MLP neurons of a small language model. Each row is named by its layer, matrix (up: input weights) and neuron, and shows model dimensions 304-367. Each number is 200 + 40 x the weight over its row's rms, rounded and kept within 0 to 999.
A block is one neuron, or neurons of one layer that tend to fire together. After each block is what it responds to, as a language model described it from the Wikipedia text at the highest values.

L7.up178,206,273,162,235,144,164,144,224,253,244,248,250,204,187,300,203,163,246,186,202,170,191,213,187,196,193,143,260,180,125,111,267,220,180,173,162,162,160,164,159,205,187,232,139,185,217,252,204,247,235,207,235,192,207,153,153,176,241,227,201,199,211,219,123
L7.up213,176,248,198,248,147,151,145,205,189,173,257,251,151,192,240,145,229,251,144,182,247,218,197,184,129,222,168,185,226,218,171,205,170,209,180,260,214,154,232,175,168,257,213,157,200,195,157,183,202,170,178,141,203,238,251,192,230,154,176,260,206,206,184,181
L7.up456,226,225,208,279,169,211,154,198,191,199,165,193,126,166,190,175,237,160,91,225,259,202,185,173,139,179,150,156,158,218,154,218,153,123,195,194,207,120,180,235,208,204,187,180,169,190,170,159,266,193,190,142,210,220,217,251,131,251,326,232,196,212,219,236
L7.up563,247,191,188,186,182,204,170,213,212,151,229,238,161,177,207,242,204,228,174,233,249,219,191,230,215,218,167,229,209,201,163,187,166,158,229,236,225,190,227,205,131,195,254,211,183,164,229,213,151,242,242,187,212,193,193,159,157,212,226,176,173,269,210,225
L7.up907,254,241,299,236,293,204,145,257,199,184,239,169,175,226,142,200,239,188,145,134,222,128,156,197,145,222,191,167,185,265,239,249,194,192,216,170,220,142,187,220,183,210,171,181,113,159,210,241,166,130,220,169,203,258,216,205,216,250,194,227,195,190,269,188
L7.up1229,160,235,210,145,209,152,170,163,182,200,244,262,223,196,202,173,222,237,257,278,221,208,229,266,166,205,147,208,190,185,157,185,137,165,217,176,195,194,172,190,172,215,112,190,172,218,167,189,228,153,138,144,179,216,152,164,160,186,216,175,183,236,253,167
L7.up1363,218,228,159,154,201,143,187,154,150,203,213,156,226,169,245,226,194,251,239,182,188,209,154,200,225,186,180,202,184,187,159,177,216,222,168,158,181,177,189,196,188,179,200,215,167,167,228,224,214,188,195,204,221,259,211,162,175,213,205,235,130,195,133,202
L7.up1413,178,216,215,168,189,157,213,125,191,109,167,160,205,219,257,207,248,255,261,277,210,149,155,244,162,166,165,238,230,169,109,252,236,156,178,182,145,176,215,131,172,226,173,171,239,210,147,208,201,201,204,192,140,147,109,184,159,162,160,130,220,162,224,141
Prepositions, mostly "in", that open a new clause or sentence after "and", a comma or a period, e.g. "and in 1498", "In May".

L9.up145,272,224,193,190,172,158,222,223,229,173,108,174,143,282,184,188,189,234,184,199,174,210,204,208,204,170,169,242,182,174,209,130,166,210,163,222,237,169,205,157,222,195,218,177,246,202,148,224,174,212,204,205,238,194,214,174,208,117,236,126,211,153,214,196
Main-clause verbs (are, were, is, was) and subject pronouns (he, He) right after a sentence's subject, as in "violin are", "squadrons were", ". He".

L9.up771,148,185,202,167,94,207,165,200,168,218,252,208,215,186,228,173,194,253,119,164,151,209,206,236,225,175,168,251,243,196,178,233,164,238,222,137,154,200,237,228,207,199,210,155,154,225,285,199,269,238,232,253,233,255,227,227,271,212,301,165,172,197,271,242
Mostly " in" right after and, or, the or a comma, as a preposition (and in favour) or word-start piece (and invertebrates, the input).

L7.up20,211,227,253,252,263,244,245,173,219,191,165,232,203,316,184,222,166,93,235,165,248,217,199,236,158,171,214,202,207,186,205,226,258,100,258,214,235,188,229,262,135,152,253,142,216,209,186,199,223,105,143,201,158,225,186,204,206,178,197,231,224,173,160,207
L7.up463,248,237,116,221,178,109,181,257,220,154,179,261,220,279,198,248,217,191,239,182,183,146,167,157,233,201,224,205,208,238,311,269,246,248,214,236,261,181,186,329,217,166,197,237,227,244,194,184,180,182,265,228,105,159,209,240,247,213,213,222,187,245,173,192
L7.up884,182,246,164,167,235,164,184,284,234,188,215,174,213,221,188,146,188,188,175,158,203,200,136,187,216,203,212,216,181,130,207,176,132,123,187,177,297,245,148,169,240,189,197,211,239,262,156,233,268,220,218,134,197,154,269,195,188,188,179,203,238,183,245,165
L7.up958,230,171,199,235,278,204,161,212,234,168,229,201,227,184,173,271,206,131,169,201,181,215,200,221,206,127,209,189,144,243,236,209,215,136,139,241,195,172,155,230,146,152,170,195,176,293,243,121,230,292,215,209,162,195,251,222,216,171,215,168,153,216,182,227
L7.up1046,221,197,204,175,187,191,266,265,224,184,157,211,195,288,178,252,241,272,228,187,239,172,169,208,162,180,309,174,258,205,237,223,157,114,210,230,177,177,252,196,179,205,208,219,209,230,240,234,222,206,172,79,247,218,232,248,172,174,227,174,173,165,216,120
L7.up1417,155,237,127,166,214,240,243,238,210,198,248,135,161,218,157,263,197,209,194,205,217,203,231,188,119,182,194,197,156,227,246,208,148,176,202,195,195,203,150,158,184,147,222,173,197,157,143,223,230,204,243,161,254,158,218,229,211,160,204,198,159,242,200,206
L7.up1463,178,133,171,206,179,186,202,204,188,244,154,158,151,175,176,198,169,226,230,163,213,139,166,103,317,184,199,233,233,195,201,184,187,215,209,171,282,138,211,207,206,182,195,260,174,200,178,224,237,175,205,153,140,217,225,164,203,234,196,251,133,158,228,183
L7.up1479,166,286,277,152,226,200,212,279,199,201,142,261,208,141,217,162,146,157,236,133,220,133,145,241,223,225,210,297,224,263,196,232,172,200,193,193,200,244,179,222,199,138,211,174,178,218,148,206,174,122,184,215,199,124,197,280,167,150,172,208,222,275,242,233
Main verb (was, were, are, is) directly after a completed subject noun phrase, as in "any race were"; also label colons and table cells after "Total".

L2.up265,167,246,183,176,109,199,201,179,166,183,214,253,216,200,223,216,222,216,198,179,239,183,286,206,186,146,179,256,304,276,202,217,135,141,77,139,200,171,125,222,220,156,230,207,234,237,184,250,187,233,163,174,256,199,227,215,224,197,148,225,165,204,214,231
L2.up306,104,271,210,161,200,223,223,169,133,230,208,201,243,198,181,236,209,188,192,232,172,120,216,200,203,218,165,140,204,192,170,209,234,215,155,265,167,174,167,273,176,225,176,197,114,169,263,251,214,227,191,210,210,216,119,209,161,187,208,172,172,233,125,178
L2.up349,173,219,224,236,220,220,224,176,182,193,205,225,174,204,179,112,213,232,249,184,208,188,197,160,133,114,163,231,217,176,207,245,199,129,247,192,279,200,173,200,220,237,195,245,206,162,208,202,156,187,139,148,255,181,173,227,268,223,268,218,201,219,186,184
L2.up1059,198,153,176,179,163,205,176,172,200,183,214,192,193,165,241,184,299,180,223,233,310,187,227,221,211,202,153,206,223,223,291,202,163,139,151,235,209,192,216,200,233,179,207,203,173,235,198,219,167,263,170,211,238,205,193,241,162,265,220,195,233,172,178,168
L2.up1061,213,240,155,169,217,245,195,99,271,152,214,196,211,205,183,148,172,184,150,175,268,172,195,193,150,189,208,186,179,155,220,233,170,184,215,197,186,175,246,197,242,185,201,224,174,225,213,183,231,147,190,260,256,199,158,241,244,324,156,223,201,193,234,245
L2.up1122,205,206,251,188,206,168,201,159,144,189,168,156,265,220,231,179,181,209,214,127,292,153,122,82,227,161,163,210,253,237,195,217,166,185,234,174,207,138,182,154,267,170,130,242,251,161,172,185,245,158,183,129,218,154,158,222,255,266,209,189,213,150,230,181
L2.up1162,213,242,172,252,228,184,148,182,200,150,202,174,202,144,171,136,184,202,176,173,251,155,237,176,194,205,265,212,180,213,223,165,124,126,152,205,275,232,163,238,170,216,208,253,184,181,209,198,268,189,217,168,220,292,203,217,227,222,154,168,274,261,212,214
L2.up1165,192,209,187,137,187,210,250,194,153,208,215,205,132,168,264,236,162,137,173,163,266,214,240,175,211,157,120,184,208,211,277,226,187,227,171,213,196,159,227,194,221,214,260,126,165,241,165,182,181,186,197,153,198,197,172,255,204,106,163,196,201,155,190,232
The words of, by and which (also with, what) that join a noun, verb or participle to what follows, e.g. purpose of, vetoed by, which.

L2.up57,128,215,165,196,161,218,202,208,203,202,222,159,203,122,161,180,223,239,233,136,208,145,270,245,187,163,178,207,187,165,221,251,227,205,188,253,239,169,250,176,153,119,200,166,184,220,229,260,263,183,127,157,193,173,193,198,180,251,140,157,158,206,127,243
L2.up147,159,242,230,209,174,210,208,187,194,175,144,242,178,211,255,249,212,192,228,233,263,252,176,194,160,190,149,217,129,135,130,204,178,138,228,202,179,186,234,230,114,257,171,183,140,216,170,214,271,237,220,188,185,179,160,258,273,202,160,158,190,189,171,178
L2.up191,155,254,200,234,216,199,190,201,231,195,94,156,283,160,234,292,220,155,254,157,206,261,185,242,141,240,187,211,232,185,170,147,232,175,151,132,188,194,153,154,130,117,137,148,158,219,226,296,172,192,226,164,258,221,241,217,171,201,178,236,198,200,224,110
L2.up539,246,196,212,246,151,252,235,242,221,172,254,235,163,98,207,184,109,181,194,247,237,190,238,203,170,128,202,204,232,205,218,167,169,281,263,287,176,187,182,147,241,235,168,163,222,210,122,173,216,171,160,121,247,193,176,231,176,230,187,151,258,155,146,175
L2.up966,194,180,228,236,143,169,183,201,165,182,195,250,201,136,192,210,169,186,173,170,243,215,206,252,238,212,158,231,200,174,211,159,229,216,234,230,187,277,177,108,195,158,155,234,248,129,167,195,211,146,238,211,229,157,155,214,143,197,249,176,221,208,150,194
L2.up990,150,162,172,250,119,193,272,164,163,211,154,214,186,171,256,274,210,225,206,215,202,186,245,208,144,204,60,156,177,213,292,194,202,214,203,134,232,222,186,243,223,247,204,236,158,231,183,184,156,212,137,137,236,212,158,209,166,260,272,195,221,162,136,161
L2.up1405,279,195,221,213,179,163,201,247,163,219,264,221,158,199,226,218,177,151,190,203,210,247,182,164,226,188,153,189,167,214,118,148,224,228,209,214,231,119,150,199,157,160,155,182,208,163,210,240,315,279,185,147,216,167,228,274,111,112,262,189,186,164,220,180
L2.up1449,267,271,204,194,170,266,227,143,206,174,206,209,201,247,197,231,164,216,163,196,238,202,253,217,256,221,135,151,175,183,235,221,188,154,230,241,169,212,204,182,179,180,237,246,169,188,188,154,235,168,217,200,201,164,150,160,205,159,150,214,245,133,222,229
Subordinators opening a new clause mid-sentence, such as that, because, although, since, if, while; also weakly word-initial fragments like ex-, sup-, Rep-.

L7.up175,163,219,214,176,249,226,223,161,250,242,156,224,191,198,240,267,222,262,156,147,125,203,194,170,168,177,163,146,225,220,188,227,236,184,197,163,224,186,197,217,205,229,150,149,184,182,258,185,258,155,261,157,287,125,134,279,159,237,286,197,133,238,248,161
L7.up389,146,122,296,219,114,240,282,226,144,193,211,215,181,218,255,198,206,227,233,186,158,190,212,155,201,186,184,169,156,230,195,164,160,214,274,147,225,156,154,151,156,161,272,162,136,181,208,291,209,156,186,168,207,191,162,228,250,222,240,206,267,293,220,191
L7.up576,235,180,205,118,116,199,221,195,259,274,172,245,162,231,166,163,123,129,255,240,182,276,159,115,216,189,206,194,210,159,218,222,242,169,213,219,232,293,123,226,162,223,196,254,257,153,194,189,191,179,180,191,250,238,204,186,150,160,126,207,222,193,157,239
L7.up834,262,150,238,225,183,200,174,184,131,155,216,201,236,191,161,240,203,214,146,233,212,250,191,246,263,192,181,241,210,257,171,192,167,175,228,200,144,235,182,207,163,194,205,169,217,220,174,148,164,164,206,151,188,220,214,181,216,265,222,196,270,220,203,251
L7.up923,153,250,196,120,213,180,211,222,195,181,271,222,244,247,216,221,194,256,202,121,161,159,220,259,139,190,202,215,190,232,227,198,165,197,189,162,243,229,273,137,182,229,195,183,252,230,200,241,275,221,197,166,226,194,147,212,159,219,211,286,150,123,211,128
L7.up1054,167,267,187,231,206,240,257,276,253,161,157,287,161,204,150,233,187,240,231,190,208,241,149,170,220,158,170,197,177,164,121,261,149,193,185,188,176,230,180,189,295,223,210,89,162,147,208,245,208,241,195,257,144,166,113,302,142,175,200,194,258,155,223,162
L7.up1232,192,222,317,243,268,136,189,226,228,293,193,201,238,189,132,234,190,188,195,184,218,239,219,250,189,240,194,232,109,170,189,260,180,169,207,207,161,141,186,228,166,169,263,168,128,170,163,210,208,146,238,203,280,266,208,231,203,223,206,187,275,238,225,137
L7.up1384,248,236,211,237,243,228,196,110,136,178,209,199,147,216,139,185,236,282,188,133,232,182,260,232,171,199,147,196,250,158,223,186,260,190,210,188,183,257,146,208,200,257,184,226,160,211,280,194,115,207,223,104,171,158,212,205,224,165,194,208,256,244,180,209
Relative pronouns starting a clause after a noun phrase, mostly that, which, who, as in "drugs that", "missiles which"; sometimes clause-initial subject pronouns (they, he).

L9.up1295,174,285,244,172,220,261,197,206,152,204,169,195,185,195,254,226,225,248,174,215,245,253,204,188,203,207,235,179,254,196,186,169,166,165,182,171,263,160,215,172,239,143,244,129,205,168,200,195,134,168,229,220,207,250,228,211,156,195,133,198,152,195,239,193
Words inside Wikipedia section headings after == and in table header cells after |, such as Career, Track listing, Notes, Length.

L2.up243,257,153,211,255,202,189,224,177,206,61,178,234,187,201,159,202,201,193,214,295,218,173,220,218,163,163,234,131,164,167,263,199,232,203,177,234,201,222,181,211,223,237,230,169,153,248,164,206,224,269,167,228,193,209,166,264,248,226,236,127,193,239,159,201
L2.up465,214,173,225,230,218,175,178,178,178,123,192,191,258,227,215,224,145,207,216,208,199,180,131,68,192,144,177,235,166,143,208,176,192,155,189,180,265,156,219,196,202,237,208,191,239,201,214,211,175,225,205,175,92,194,214,223,222,184,204,258,184,299,218,238
L2.up597,205,207,132,223,92,182,169,193,158,203,107,197,190,186,185,202,210,272,161,272,187,148,210,224,283,185,181,193,180,284,233,218,242,168,208,170,221,202,146,243,144,218,206,199,191,136,188,144,214,224,221,128,257,175,232,243,201,204,192,265,214,219,216,154
L2.up647,215,236,221,227,205,251,143,244,199,198,160,201,153,212,220,183,245,186,145,204,217,188,118,161,242,235,153,162,240,147,224,249,170,162,225,234,212,260,153,215,167,151,229,141,185,134,122,197,220,175,159,280,203,198,217,201,172,211,236,245,218,263,221,157
L2.up861,171,242,158,217,249,230,227,267,155,177,276,206,148,251,250,223,142,192,270,202,308,125,143,244,169,243,210,200,197,142,181,144,136,250,230,243,239,156,207,207,194,201,226,271,195,172,201,194,227,173,230,247,170,164,258,187,247,186,201,207,160,210,177,268
L2.up906,218,173,236,207,157,149,111,171,233,254,250,222,197,190,255,273,230,207,137,181,182,200,131,193,177,262,232,208,239,113,233,311,212,161,201,204,226,213,181,233,177,202,204,163,254,187,176,155,223,166,209,216,196,170,178,158,185,130,181,251,164,221,236,205
L2.up1302,245,205,155,240,164,265,210,147,207,145,220,207,299,186,246,210,203,236,208,255,173,214,193,166,206,171,214,160,192,198,155,210,209,215,162,142,244,178,177,173,292,235,149,190,212,117,137,113,133,221,184,262,166,179,176,182,151,249,242,194,240,167,209,155
L2.up1311,171,237,206,211,212,199,238,231,142,212,120,153,175,165,230,212,223,136,113,220,223,193,191,186,196,154,201,255,180,150,238,264,222,189,132,160,202,175,146,170,147,169,166,139,162,191,200,166,218,232,199,191,236,232,195,160,258,242,182,205,313,189,232,229
The word "In" opening a sentence or paragraph, mostly before dates ("In 2008", "In March 2025"), plus "In" in "Incumbents"/"Includes" and "In office".

L9.up323,260,263,233,152,198,234,304,217,198,219,203,183,135,196,253,181,208,226,165,144,185,128,220,129,209,149,195,187,202,179,257,204,180,162,215,278,230,214,151,216,205,198,179,168,216,148,139,231,232,241,198,122,225,229,127,250,134,179,252,216,169,196,165,242
Mainly "that" opening a relative clause right after a plural noun, as in "failures … heat that caused", "satellites that"; also which, who, and complementizer that.

L9.up236,202,212,207,213,157,181,217,253,223,198,197,162,187,194,161,202,180,215,230,187,261,184,209,146,164,168,99,148,267,188,198,206,167,190,196,244,219,247,243,138,172,235,228,208,233,144,207,223,144,169,166,150,190,247,217,247,217,227,212,162,196,208,231,283
Function words that continue a sentence after a complete noun phrase or verb, mostly relative "which"/"who" after a comma, and "that", "to", "been", "by".

L7.up18,205,211,228,263,111,199,172,242,284,166,237,177,213,183,234,212,154,207,213,99,155,140,205,204,166,223,156,219,272,225,198,207,194,185,185,194,191,194,229,240,189,137,232,234,228,192,192,223,231,278,280,249,180,245,184,157,192,236,232,180,194,188,221,158
L7.up338,187,248,224,184,166,288,252,243,155,177,220,190,196,208,176,231,216,211,172,235,182,164,146,191,234,236,211,145,233,298,193,164,199,140,154,203,239,168,323,179,209,168,200,239,215,162,188,227,200,110,203,171,214,217,173,167,227,225,159,132,217,254,224,167
L7.up379,172,204,163,176,135,234,200,270,169,187,189,248,217,173,186,254,161,240,278,151,219,216,170,200,164,172,196,230,222,214,133,208,126,177,244,253,262,194,250,202,206,235,204,250,149,218,169,245,206,235,263,217,201,123,148,171,173,150,218,148,158,180,187,117
L7.up735,228,164,262,223,173,177,117,272,251,239,164,218,240,133,237,222,207,175,227,196,221,161,192,225,186,139,190,205,190,170,189,218,199,193,213,217,254,188,182,197,140,196,204,234,197,124,199,175,162,206,220,177,167,153,203,197,186,173,205,213,164,118,214,248
L7.up845,182,207,316,254,265,201,234,202,129,200,230,177,285,206,231,102,183,184,186,142,193,170,124,131,231,218,198,154,242,209,129,129,127,173,237,183,167,227,226,255,227,212,253,182,182,226,170,204,162,203,205,215,242,239,123,234,224,276,234,197,222,190,208,161
L7.up1013,222,220,182,244,231,265,211,148,157,231,250,228,240,215,185,222,110,261,206,281,172,194,257,217,199,223,123,178,189,208,220,289,174,179,196,249,186,206,137,239,201,222,126,250,174,221,195,169,191,257,208,246,171,158,140,117,167,256,212,208,179,177,221,220
L7.up1049,197,228,224,230,244,199,183,270,210,247,180,213,224,176,196,158,186,262,216,156,235,168,236,199,212,197,221,228,223,209,141,246,174,113,208,239,243,244,187,240,264,173,245,264,100,170,233,181,267,225,264,127,230,192,215,180,206,199,143,138,166,191,194,160
L7.up1293,250,202,199,206,219,229,222,202,257,243,244,136,178,145,192,149,225,188,165,173,164,219,196,123,152,172,274,173,145,209,201,272,251,147,169,232,232,227,243,182,204,186,271,188,259,199,134,145,275,215,287,206,259,134,166,235,245,265,181,203,138,178,190,174
Connectives that open a subordinate or appended clause after a comma, such as which, when, saying, because, who, while, where.

L2.up345,255,220,192,302,224,193,178,155,193,189,152,247,209,217,146,205,166,223,207,184,245,236,253,174,196,224,232,276,199,152,238,198,232,201,249,148,159,189,201,226,232,94,168,206,219,221,243,161,117,229,223,256,262,121,217,192,174,169,199,164,223,215,272,172
L2.up474,136,252,201,203,229,179,221,226,163,163,207,153,149,168,188,163,170,263,232,161,196,167,232,217,243,115,207,150,184,254,212,257,233,186,175,218,166,185,215,176,191,156,181,241,164,266,192,214,164,209,163,165,203,175,247,239,255,229,232,180,239,207,268,199
L2.up522,172,220,237,215,254,264,211,187,170,189,231,204,129,212,170,192,195,157,247,176,349,287,214,181,218,260,240,172,201,185,121,228,219,213,226,158,227,188,223,209,171,191,251,126,227,194,237,187,215,221,177,239,189,221,232,202,234,220,167,131,135,180,154,183
L2.up791,150,210,166,223,207,170,232,210,169,111,204,158,211,225,205,198,252,228,180,157,177,293,184,222,200,221,235,226,169,178,166,212,162,225,162,187,185,228,287,179,136,179,272,195,181,204,160,230,186,226,232,212,183,216,199,264,216,129,230,212,171,224,200,160
L2.up858,194,129,214,250,251,161,149,137,175,198,195,201,239,134,228,146,219,228,256,188,206,185,173,124,275,204,264,194,187,141,210,265,154,202,198,178,169,176,275,174,151,137,231,176,240,236,235,222,174,212,214,219,288,143,223,235,264,148,171,198,236,189,246,146
L2.up1036,92,235,248,216,250,201,248,246,267,208,241,249,234,151,172,192,198,247,190,230,184,277,193,237,178,209,237,169,214,228,206,228,162,178,221,169,156,184,178,257,197,177,169,234,246,160,236,202,206,209,149,171,202,129,252,239,262,195,163,198,228,188,260,183
L2.up1210,166,188,172,248,221,205,245,181,138,165,202,255,147,108,238,242,154,175,202,169,210,209,210,144,231,165,224,183,213,252,207,210,206,175,212,143,254,212,282,177,227,228,246,180,172,218,234,137,256,166,174,165,199,184,253,254,202,137,223,220,203,190,206,240
L2.up1392,191,239,259,223,205,216,142,198,213,215,205,229,195,249,183,162,246,259,211,188,223,244,214,183,208,304,170,153,230,175,181,249,296,179,264,175,157,187,164,135,181,169,208,223,223,179,224,160,148,224,179,200,248,186,295,206,231,129,241,157,195,197,247,215
Single-letter or accented-letter pieces in proper names, mostly an initial J, H or Ž/Þ-type capital, or an inner j in foreign names (Jørgensen, Brommapojkarna, Shinjuku).

L2.up225,205,188,201,231,172,131,202,167,170,216,278,219,258,134,183,213,179,206,158,178,234,184,168,168,193,218,229,170,169,195,198,188,207,203,221,205,209,216,211,233,163,118,217,208,160,272,124,179,222,198,165,218,237,284,160,135,192,221,289,164,248,121,163,184
L2.up346,224,212,183,237,236,216,212,214,176,124,182,222,210,205,179,195,188,254,193,253,234,194,175,246,222,275,167,209,160,179,179,242,233,159,207,217,231,218,197,216,223,266,211,278,194,185,271,198,208,249,232,243,248,167,165,171,268,242,213,169,227,226,155,201
L2.up390,231,300,190,163,217,193,188,188,140,152,178,265,172,221,200,208,241,214,215,127,180,166,192,173,239,200,184,185,175,190,244,220,151,193,200,219,249,169,250,151,183,258,214,261,197,136,140,192,198,287,203,232,198,202,206,134,219,188,198,171,184,227,178,241
L2.up699,215,230,178,222,181,269,234,275,223,206,193,294,184,167,185,218,153,170,171,208,166,212,180,203,298,175,141,226,163,231,219,210,103,244,204,182,220,201,212,124,203,236,219,213,221,233,208,207,189,302,121,178,197,174,142,216,114,215,191,220,227,181,256,241
L2.up825,159,233,183,243,211,225,189,192,216,217,202,250,241,226,133,162,155,272,156,140,264,116,213,215,181,173,151,254,147,92,238,187,196,149,199,195,166,206,161,211,266,217,200,229,180,138,204,253,254,199,224,179,215,190,254,145,199,239,231,106,185,185,174,212
L2.up882,248,253,254,225,244,174,238,153,155,160,199,111,230,253,215,191,107,234,232,198,256,177,188,141,243,206,158,252,222,195,243,132,192,168,236,168,225,244,161,130,207,177,182,197,149,172,152,250,226,277,226,248,194,214,157,204,177,240,188,183,274,189,243,239
L2.up940,229,146,204,177,215,254,197,247,167,161,195,312,192,147,221,210,208,276,144,264,229,165,87,230,200,264,181,139,219,201,233,276,174,181,202,311,167,239,232,166,181,249,191,183,165,161,206,226,179,249,167,167,260,172,150,182,148,217,168,219,264,113,174,142
L2.up1408,291,156,208,180,199,205,190,182,55,165,146,221,179,192,289,90,228,257,171,205,208,178,165,244,205,193,166,182,230,156,236,237,191,220,134,212,275,204,294,190,168,194,165,179,223,187,195,177,228,246,198,261,197,198,165,187,212,216,237,166,165,187,210,180
The finite verb or modal directly after a noun-phrase subject, mostly in technical or descriptive prose: can, are, were, is, may, often.

L7.up80,204,219,184,257,213,249,173,214,135,188,208,226,174,223,203,170,153,209,104,183,217,244,182,172,82,217,204,188,217,212,216,166,172,129,223,222,233,212,184,226,257,188,182,170,217,183,243,251,282,204,252,241,186,181,231,176,232,194,218,176,225,101,223,279
L7.up157,204,159,172,193,206,172,275,159,216,242,215,259,233,234,195,172,235,133,127,233,255,155,168,172,160,190,271,220,231,137,199,166,229,223,168,123,198,168,234,172,120,159,170,233,167,257,205,227,154,236,262,206,219,247,229,253,225,268,281,215,206,225,261,197
L7.up272,193,149,164,207,247,245,184,254,172,190,124,268,201,182,210,235,136,216,197,135,168,241,170,115,118,231,208,138,192,273,108,203,213,248,215,188,254,155,168,207,285,184,247,220,194,265,233,173,184,161,182,181,154,200,180,229,172,165,277,220,232,189,240,226
L7.up1065,316,233,182,171,216,169,145,212,246,201,186,82,143,167,177,171,174,329,192,227,194,229,215,266,208,232,224,178,182,205,189,233,150,220,247,194,203,235,251,179,239,154,205,255,160,207,256,245,196,171,212,274,251,201,151,223,235,215,197,129,225,296,229,260
L7.up1136,224,263,229,223,252,256,260,147,225,205,155,253,210,259,161,229,201,236,210,243,106,264,250,173,177,269,195,194,154,104,215,181,255,155,170,165,227,191,204,182,199,168,221,146,218,239,192,152,262,173,109,253,184,229,286,183,264,164,246,210,196,178,168,231
L7.up1216,222,210,184,291,235,201,199,186,182,183,176,302,264,147,226,190,267,245,207,275,139,278,194,232,216,223,226,92,185,140,143,205,171,182,221,107,190,188,171,169,207,197,210,207,161,160,265,200,247,137,271,153,169,277,233,217,166,250,269,188,207,213,198,217
L7.up1240,227,123,187,183,192,196,187,194,239,275,155,144,306,144,163,204,196,172,202,254,261,269,170,184,139,189,212,154,182,233,255,183,161,156,247,201,165,183,233,155,209,231,231,223,247,217,185,180,200,192,170,228,193,257,104,163,181,269,217,163,210,224,208,168
L7.up1338,161,269,205,89,178,185,183,293,315,75,115,210,190,195,212,175,165,209,196,247,182,224,179,156,226,168,183,252,223,209,192,249,201,255,286,243,229,178,242,171,225,166,290,179,184,251,204,248,169,162,180,188,189,167,249,222,183,229,196,214,185,202,138,212
Second word piece right after a split-off first letter or two, often g/G (gigantea, digestive, gland, Gallery), frequently in == section headings == like Awards or Variants.